MLP neurons of a small language model. Each row is named by its layer, matrix (up: input weights) and neuron, and shows model dimensions 160-351. Each number is 128 + 24 x the weight over its row's rms, rounded and kept within 0 to 255. Numbers have three digits each.
After each neuron's rows, "fires on" lists the tokens most often at its 100 highest values on Wikipedia text that the model never trained on. A number after a token or word is its count.

L5.up728:171176130128147122103087131129111130118129118140126132162088094120089112114083122131106112143109171143122151140134072122168134160127114127149124134152130125124134094128180114091122162148134112165120106180171092148143115112143102137138138139152105088182114128151148145133114098095113100083178123111095151144126159143117102112088158100118151173145117156152124095104116112163107132141146148127150106119150128131117086145185143139087158105120138163138158133107137129097147158128185153120124109138148135115160137143107103115163117171140132109171107144117129058142133110126092119154
fires on: "," 32, " and" 19, " the" 11, ":" 8, "%," 6, "-" 5

L5.up691:111127118141130139143131151168139146152123101146124081077143095141115097086109102125114120131112128115131116156136120127136164142119113136147136134071132177120151082148129138124125077139170144163147138132123143095124147133145131052136135116112145136136084161204095137138107104121114128153130124154087128121107146153124146114128129064096090086093121169123100114134105197136123102112109137150107141104074166148122124088172120136177160129110155116151126118113147097131142146139115083128110135141141117119120152156111143074113115136130113129127110120108197126116124158106134149141
fires on: " |" 32, "0" 14, "6" 7, "8" 7

L5.up2778:121154118134126117137070120151110143166124123129160100122104190123114163136106128097148168109143127133152148115102104085132107142141109109134116129145126149097115062088116139084136159146129124150124152123081101113159105111103086131120086156138059117112131145124068138149142166144158145115154144133111128102132125129070121113126105117139108179082114136098136108174155166129145122111136178127140152077147100115111116161113123143125166140114126130109132142139157137109147090170133142143145139154119099122145147129114107117083130093125134151130111129078148071145125092116142161126
fires on: " to" 23, " and" 22, " or" 9, "," 7, "\n" 6, "0" 6

L5.up1254:072162121082101114104114136141107124143085162112123126144148156139154184097101093152145119138095152112141092155116137130147113170121137136129181131114147145126142079091082172114134139125085133150117121116051095140133087120077139175130177124108142143112144160157107105109128115095162128106114156108112124121107146139159149118166115137113149156143099133114111134154136115126122135121116172121134092146090129153104101144111093141128157112138104106121123176157143110134110152143105113118133101116080117165132115165113148176117146112130107114157145092170124144111144135150111160167
fires on: " their" 23, " its" 20, "s" 9, " own" 7, " a" 4

L5.up2908:103128122113122090142173156146128150130116119114125129176142111110084089140147146107126135128118117165140130147142141146135099091124155142128170144132132165142106134136135109133133113202085111125148158113117139159084128134111115097089085103126142135117124107112124111138083144142148153130159149109130120128153127066136156143143130136131112125164144138111056133113157104182126114149110131116170086115123116145152089135124139133169105115118151135159160126093151079135073130151124124112111144162163157136168129125131140127121074142144137165084120132096109122116084170114138135146
fires on: " |" 59, "0" 5, "8" 5, "4" 5

L5.up1631:146137119083081153166125128160149132162113137114154104110178103106146136181107129109127115136119119116121117141132096129144108106146166145115132110089122136114198120112108151102138149100128119110130148143137118107102117129140122098142141126108104105163149132135126100145109132120126135111167144108141140151162109129143112134126107120105103125131135106143130164128130129138097131193060161149169107125132133183161165112120080123148128149096113126134085105080093123108156155180104159099170118113160122111127142118133166113104137115118144107166131164161123123107130170098130109100
fires on: "-" 18, "'" 12, " \"" 10, "i" 8, " |" 6, " T" 5

L5.up1634:103136132106126145106143117120149128131113117151133162165121140141116110097138155093183108142115111169123156115099153119136162145112166126146136155128106152147107118153071156101176115145111126152142134079090121110132164132155124113128154149081118133144129115190094105115127123141108086126075123074130135109121156144124144136156153128151100143128120166120117117123148126111127138125131124105104120139096123136148094077134113152156141120162092088109122122160129148130132164140103121094140113150125115125135141086119088114097105127164114129134112095121110105096121129124070135112
fires on: " a" 30, "er" 10, " which" 8, " his" 7, " of" 5, " their" 4

L5.up478:093134110174160130132168113129155108084113154126123157154155104131150123154158152136098142156124131137175168110188120131113098118100133151156141140089142151135118129130149136107130149099144143138114123137174106143123132133138125142090094096106161122158127180152151139156148130154115166136136077131133111125105091092171147132127139119123152138091113117125120115154101074130126125125136165097148113112141132126159139130129117133149130121135173111131110142105154139128199145092126126127112127088174092100091094091114090130113129100111164146122163164116108173146189097142131175085
fires on: "1" 44, "by" 7, "per" 5, "illa" 4

L5.up591:139118106153098115169116103116100112156112173141107151119112120132139191158143145143122069119132155116109094139135078158140117117140081113126090100126103128116077098103114120139136131102165129080119125125129114162138122190153103142132106134150105118125150095148093118117139078103105127127147132113148103132118126083152121117184132139129106155068162102132140112136149162129146110149109145128139117077117106081066136123135130118101152167098127116122150128095116125087129182184132112104105119107143104141165143136142135171143109129116137149168161149105142141097103117154139157132
fires on: "," 33, "\n" 13, "===" 10, " –" 10, " was" 6, "'" 5

L5.up2093:110126134142143146101104126125124146144135110121204120104114120178097172115131144114100180118112173107146140129105120135125139145157150141117115116144115136103136166120121129087142127131129128132111142094128111126144137079163150123139118151144139139081144131138148156158147115118135130126129157138130123111115152143118143138134137094112154094118158088104128101088125109151099098119118128106148165076090163122091140105171137092153123142156172112127099083084136102142133140109148105145133131086144134156127109078146149127144118110124091145092156106113135131158127164092109140146
fires on: " |" 76, " (" 9, ";" 5, " " 4

L5.up1509:124035114100136133118087140131087108128127161083153109138118135189119121124158094071157128152114104121110082126133149166176139150096107081111124146072134108117127133150137081127132110135140112135128153114145142149118068149145114107121159159112125111129110180113159147102140126120131156114118123119111129129130163154118099107135119142088110144117153160131118072117113108100113113146122169110116133132101118146119101093160098125176122106127143123130110092120153149114130120080091125121135130147096187134160141131141112156116099113119117130138184143133113098113145079124156124085
fires on: "'" 55, "s" 18, "’" 4

L5.up2078:146171121115092146169143107148138110133088144139127095111123115154100108119111119131117110117124124122101120085146116129127115150130146104119163155150154113119177105156139098172152137112151128117154130109179134145128119109156098115149132164099085108094126132129096133147160131156131155112115089157132144094072105120168132123137124147088091130159099121132138103153136116149154153155147142144147137123122125142155162121132139105152127097128079145159125129062130118114142126158119138125129119129126169131130120176093146149097118158099132157153125144116167095122149160087173135115
fires on: "," 35, " |" 9, " (" 6, " –" 5, "s" 4

L5.up2302:119079125088092150120158129096133167150089117105133178129155077124103109132142171090139126097150141117120127137105140109114123118110149126149119100103090112130056103143102127128134153137112170125143121102162160125109105112149124133132121126092126145105136137125079106128140168152136114141128120105144144141132176087125132116154119125097094126134185126161167137077141125091101114167139141110162130125096088115119168115145133145133076099132110139104089141115126108116084101118147113130086092146111117128103138156138125171112131123113122154142103144144102122138154149170138104125
fires on: " |" 21, "." 18, " (" 9, "re" 6, " of" 5, "0" 5

L5.up846:107113133156139126119089087153172089094116122110112154121125137150157154116072084138182174130147169145143115151136113107150101149124148102114150155165111086148077127143133139133151097121101113139130161124130097143124177081141120115092145137159080155140115126185127123137151078178130107168143147123157115139123145131152098123140121083128111151133133117159078127157161136145128123123151146126137057109126106126131129078098129186142112102118102160127130135092095111109118133119142169153140105137126113142127102147101134147100136131135116119144117110102115119112125121057076157140
fires on: " his" 19, "9" 15, " a" 12, "s" 6, " " 4

L5.up1355:138153116111091112160142128162114142133092105179117119098087115156111164115130129077118121116105170126123128147112151129154109133113128120149149093166122151140156109168113148144094136171158095143117118116143121112109126134095129118142066130149098094171095145174146112090125145102092131069136139149132126146103147097143100116149114124146196144148082134148095080151107098075105122136121129144128144073115139102128160099148160136137074130174135128138111098136122134146156125171097134105096154168127126153104132113088119092172111110125168154170112163094164112147107151091143133134
fires on: " of" 32, "-" 25, "," 19, "–" 6, " the" 6

L5.up1229:147130112092124071099156163115092136151044112153114119111109170134125161100114122158115092123129117098120131129145128137166125125109148113105115092103101115129161182130110120151112204127134100131162136172159096110125146110175152146109137119104142096133146139161130114114132133082153155088126120144119113169141143123145119122127134118128154147133120171142116172120127169150148114134126130104149086141121132143110146106150112111142151135115154124153090115121161128165149167140163085157142114155076107113130125085146107134136139130145117123139112143130120120112107149103103127189
fires on: " (" 26, ")" 21, "\n" 10, "," 8, " the" 7, " a" 4

L5.up2765:115155099137105173124162080132136149115140064108130110134149128129120109141086149139109135116119096091098086124101126192105140106087161142145145125129169140180110131093104104128148141097121160152159155106151151112096112119112139173130126147168178114122152103106145115143111171125130091144135124088145101118123136123111146145125165122102111127132130131124101142093121156092115130126111117134184159100175111117129146120144133140151135132117162143171147144114168169164133178156118148107130123150143156123175144161126163118114117136140131113096074094112114118136129129153135150111
fires on: "5" 24, "4" 13, "2" 11, "0" 10, "3" 9

L5.up3023:103112156148150127091108129117145117126159128106099153148157127121137151124181102123104135161149158125111145142104085149131134140176122122084124151105137099159140120120112152165142110099126094104092124094091143086077113083145124143097107135122110085108155150114101146125122137109122113066127130118136117133086125066143113098137141148101146168150108143088143103101103092094131107130109144118136164126111114133135087119148120139122107125153135095098091131127105142168145095142096113126159110092145117118110181114125131149135099091148142107150124135089141110141110123099122112141
fires on: " and" 16, " to" 14, " or" 11, "," 11, " in" 9, " a" 6

L5.up2194:146131163161139137120127104098134130139088137129132146145077170133125152138128117146118161136144129104154079143142145185119103112151096105149146057118153161133145143187117151121129151146109113153146122116145127118182116156189122142102089156115126087122141131141140098124095114118093105169149142125176150133110167164139153144156149123134118133127130124093187097136113181146109096114121139143133139135126117142081081158173146098102111099158123124156087150124111192134081134108108109161140133167094128107155138147114126135120140134114126141096128146149182086107140142115100099141
fires on: "." 17, " not" 15, " a" 14, " of" 13, " |" 5, " the" 4

L5.up34:119145134131132129106109124178090098142125154198108122126164163157117132140136104146141148115140095093124172068116157130137146087162106108126122122159183131103145082124110132087166156106094131166133147155106154070142147124146098138119104139173118104085146110100138135146122167125111137153142141124146138143132143137115102151111085098132130175153148162120141136120170103118099118143116145135126108126166130069116095137126117173109134143129104133111163146094122154087164091130145147117152148151137106159148123163124110124136114125154158126160105085148128137153106146154108155092
fires on: " and" 54, "," 26, " to" 13

L5.up2251:127124141128149130102096143107134087132130113161153142103160121156123157146154145148147139154170108122150164129122129109133135102154105079095137136161166126124101083127147135123148143100142118167121113150091120124130140150082127169152135141145134094133153132123096111100135146094135093125109167110141134125132126153119130114115172109139112171139113154138115095107158069131154084117107138110116113134170134113148075081133162172177140098111083117145146123149124129156138118111133146130178102132126138195147118112081111129144087115136147118185122130129167091141110114102176158153
fires on: "," 79, " and" 6

L5.up523:131087140149107133149115133160127120093090126150086126105127151142123110114101116139167132153110131161179078112159154154075138120129127111140119108134110117080125101129154123163146130126111122138155123138107115111121094194164142117126107143145158102150153095107163158110110106108147147121093108162112105168113126125109114159142119079100115100123129123132146151130161136136111159088141152129148145142095130126133077102112089137107130140163093165133101133117132125116140133086121126144098122122069112146112142122109127128137155101155089133131144114170154137122176159129134126144
fires on: "." 25, "-" 18, "ik" 17, "0" 4, " |" 4

L5.up2065:085144146069179148117146138172117107155137096112099113137120119101140153145187133110114155178148122164079136096146103116111126162127111158112109088109105133123134070100100100125162124126146088142116117165121107158127098113085110105080129154097161103158113156103132112093102135146131102107115163148145146146138083124120129112113119106089131170106120141125094150127160107077113099146125130125141138106115102111147141120112123140125125127116125130100152108163124143112162126096128140100115136126120136140138140107190104118112149103120078119132148114130108148116122067088118114103
fires on: "'" 20, " the" 17, "s" 10, " un" 5, "0" 5

L5.up1069:139130105076112121168148138101178127104131109155168125121123131159141116141098178156125155144138131121148123095158128128118086133161086097132140147140143136171126112124167122140143138144132125094144099137175120151141129119140153137104137133128103132169161117138147137131130119136154106109152115127161137156142139172103152143129125141140143112107128128141121162123145097165151113131119105124131145077145123137143106086116145127093163124165169074141172123100077105145126143172104125103120123072162150096121100108147116108104146150091091152141100107128168139105131087048117160133
fires on: " |" 42, "\n" 20, " (" 7, "0" 4, " " 4

L5.up2540:124125138138169163090125131187152136118166152113101084162112126112128138137137131137102157139183085133125140095161093125090120123145072139098151142146128182140126083097167145129173113164133100106131088147110126100129132084136067135121140134106143112124145110163137097138156138126158081116146109116186075146163145102135112146099091147102096171137110138108152086119136142147144158120119119083111144139147125110161099158166160156086124121120146121147148141162111165159112136120131177154159117121125122123094137173111136117132127121118102142164082161107127131149125101138163144103
fires on: "," 50, " and" 42, " that" 5

L5.up1733:145098128119141098108139114156133133123150135123164130157158146175077184120109117092159153137118135144122143090146167131134126138144081099080144133134155121104098121090149102153135136121087114132126146144131126110133110094137098129127110126156106104101121107085092121122105155094149181108146107135144121159076146111135104097129093137110080161121138105080104130116125115124153120123122167127153123094089103098113127108136143127114160140111140130118128111139137141127152132143121131125168121138132067111143145110095126105136147103111120134173101124097133168120117148068123136130
fires on: " and" 51, "-" 14, "," 12, "ol" 9

L5.up700:104143110163136089110141107148111127107171107126143157171190140092103177100106118114156114139093120159106115102119126142106123107147123100141152130075125137139137148094151112142127148094048148123144144174112157109147153105107129111160105115111117127145130087078142161128105127140197138071118151096165137142112127119185148150144157119124104119095123110118137124090139131117126142142104151136153086086154103113123107135151141102134134147125138163079082098111091145086102127131089133145107093144135063109155133132176129109104087126165151098154097140082122120111173122125142113129
fires on: " and" 33, "," 14, "te" 5, "er" 4

L5.up508:161111159137133145143144130155161123129153137098176098141150113153129086133120122131104120127165096117122130116125161142126099128164155117158129106079104131103162136171138110154099142135137149125153148091115110139110135087137138092120125111139146149147109156174085126170124124135169115119128144117159152130150149148111144121159117126075126115124126140156162124102081111118100123129144142115168144099122142150128121137131126115130108098132141130140110116124134115127132091130090102139128150084136135162099105067172103155122141140101081092106110111126164131113145149118097117114
fires on: " |" 67, ";" 4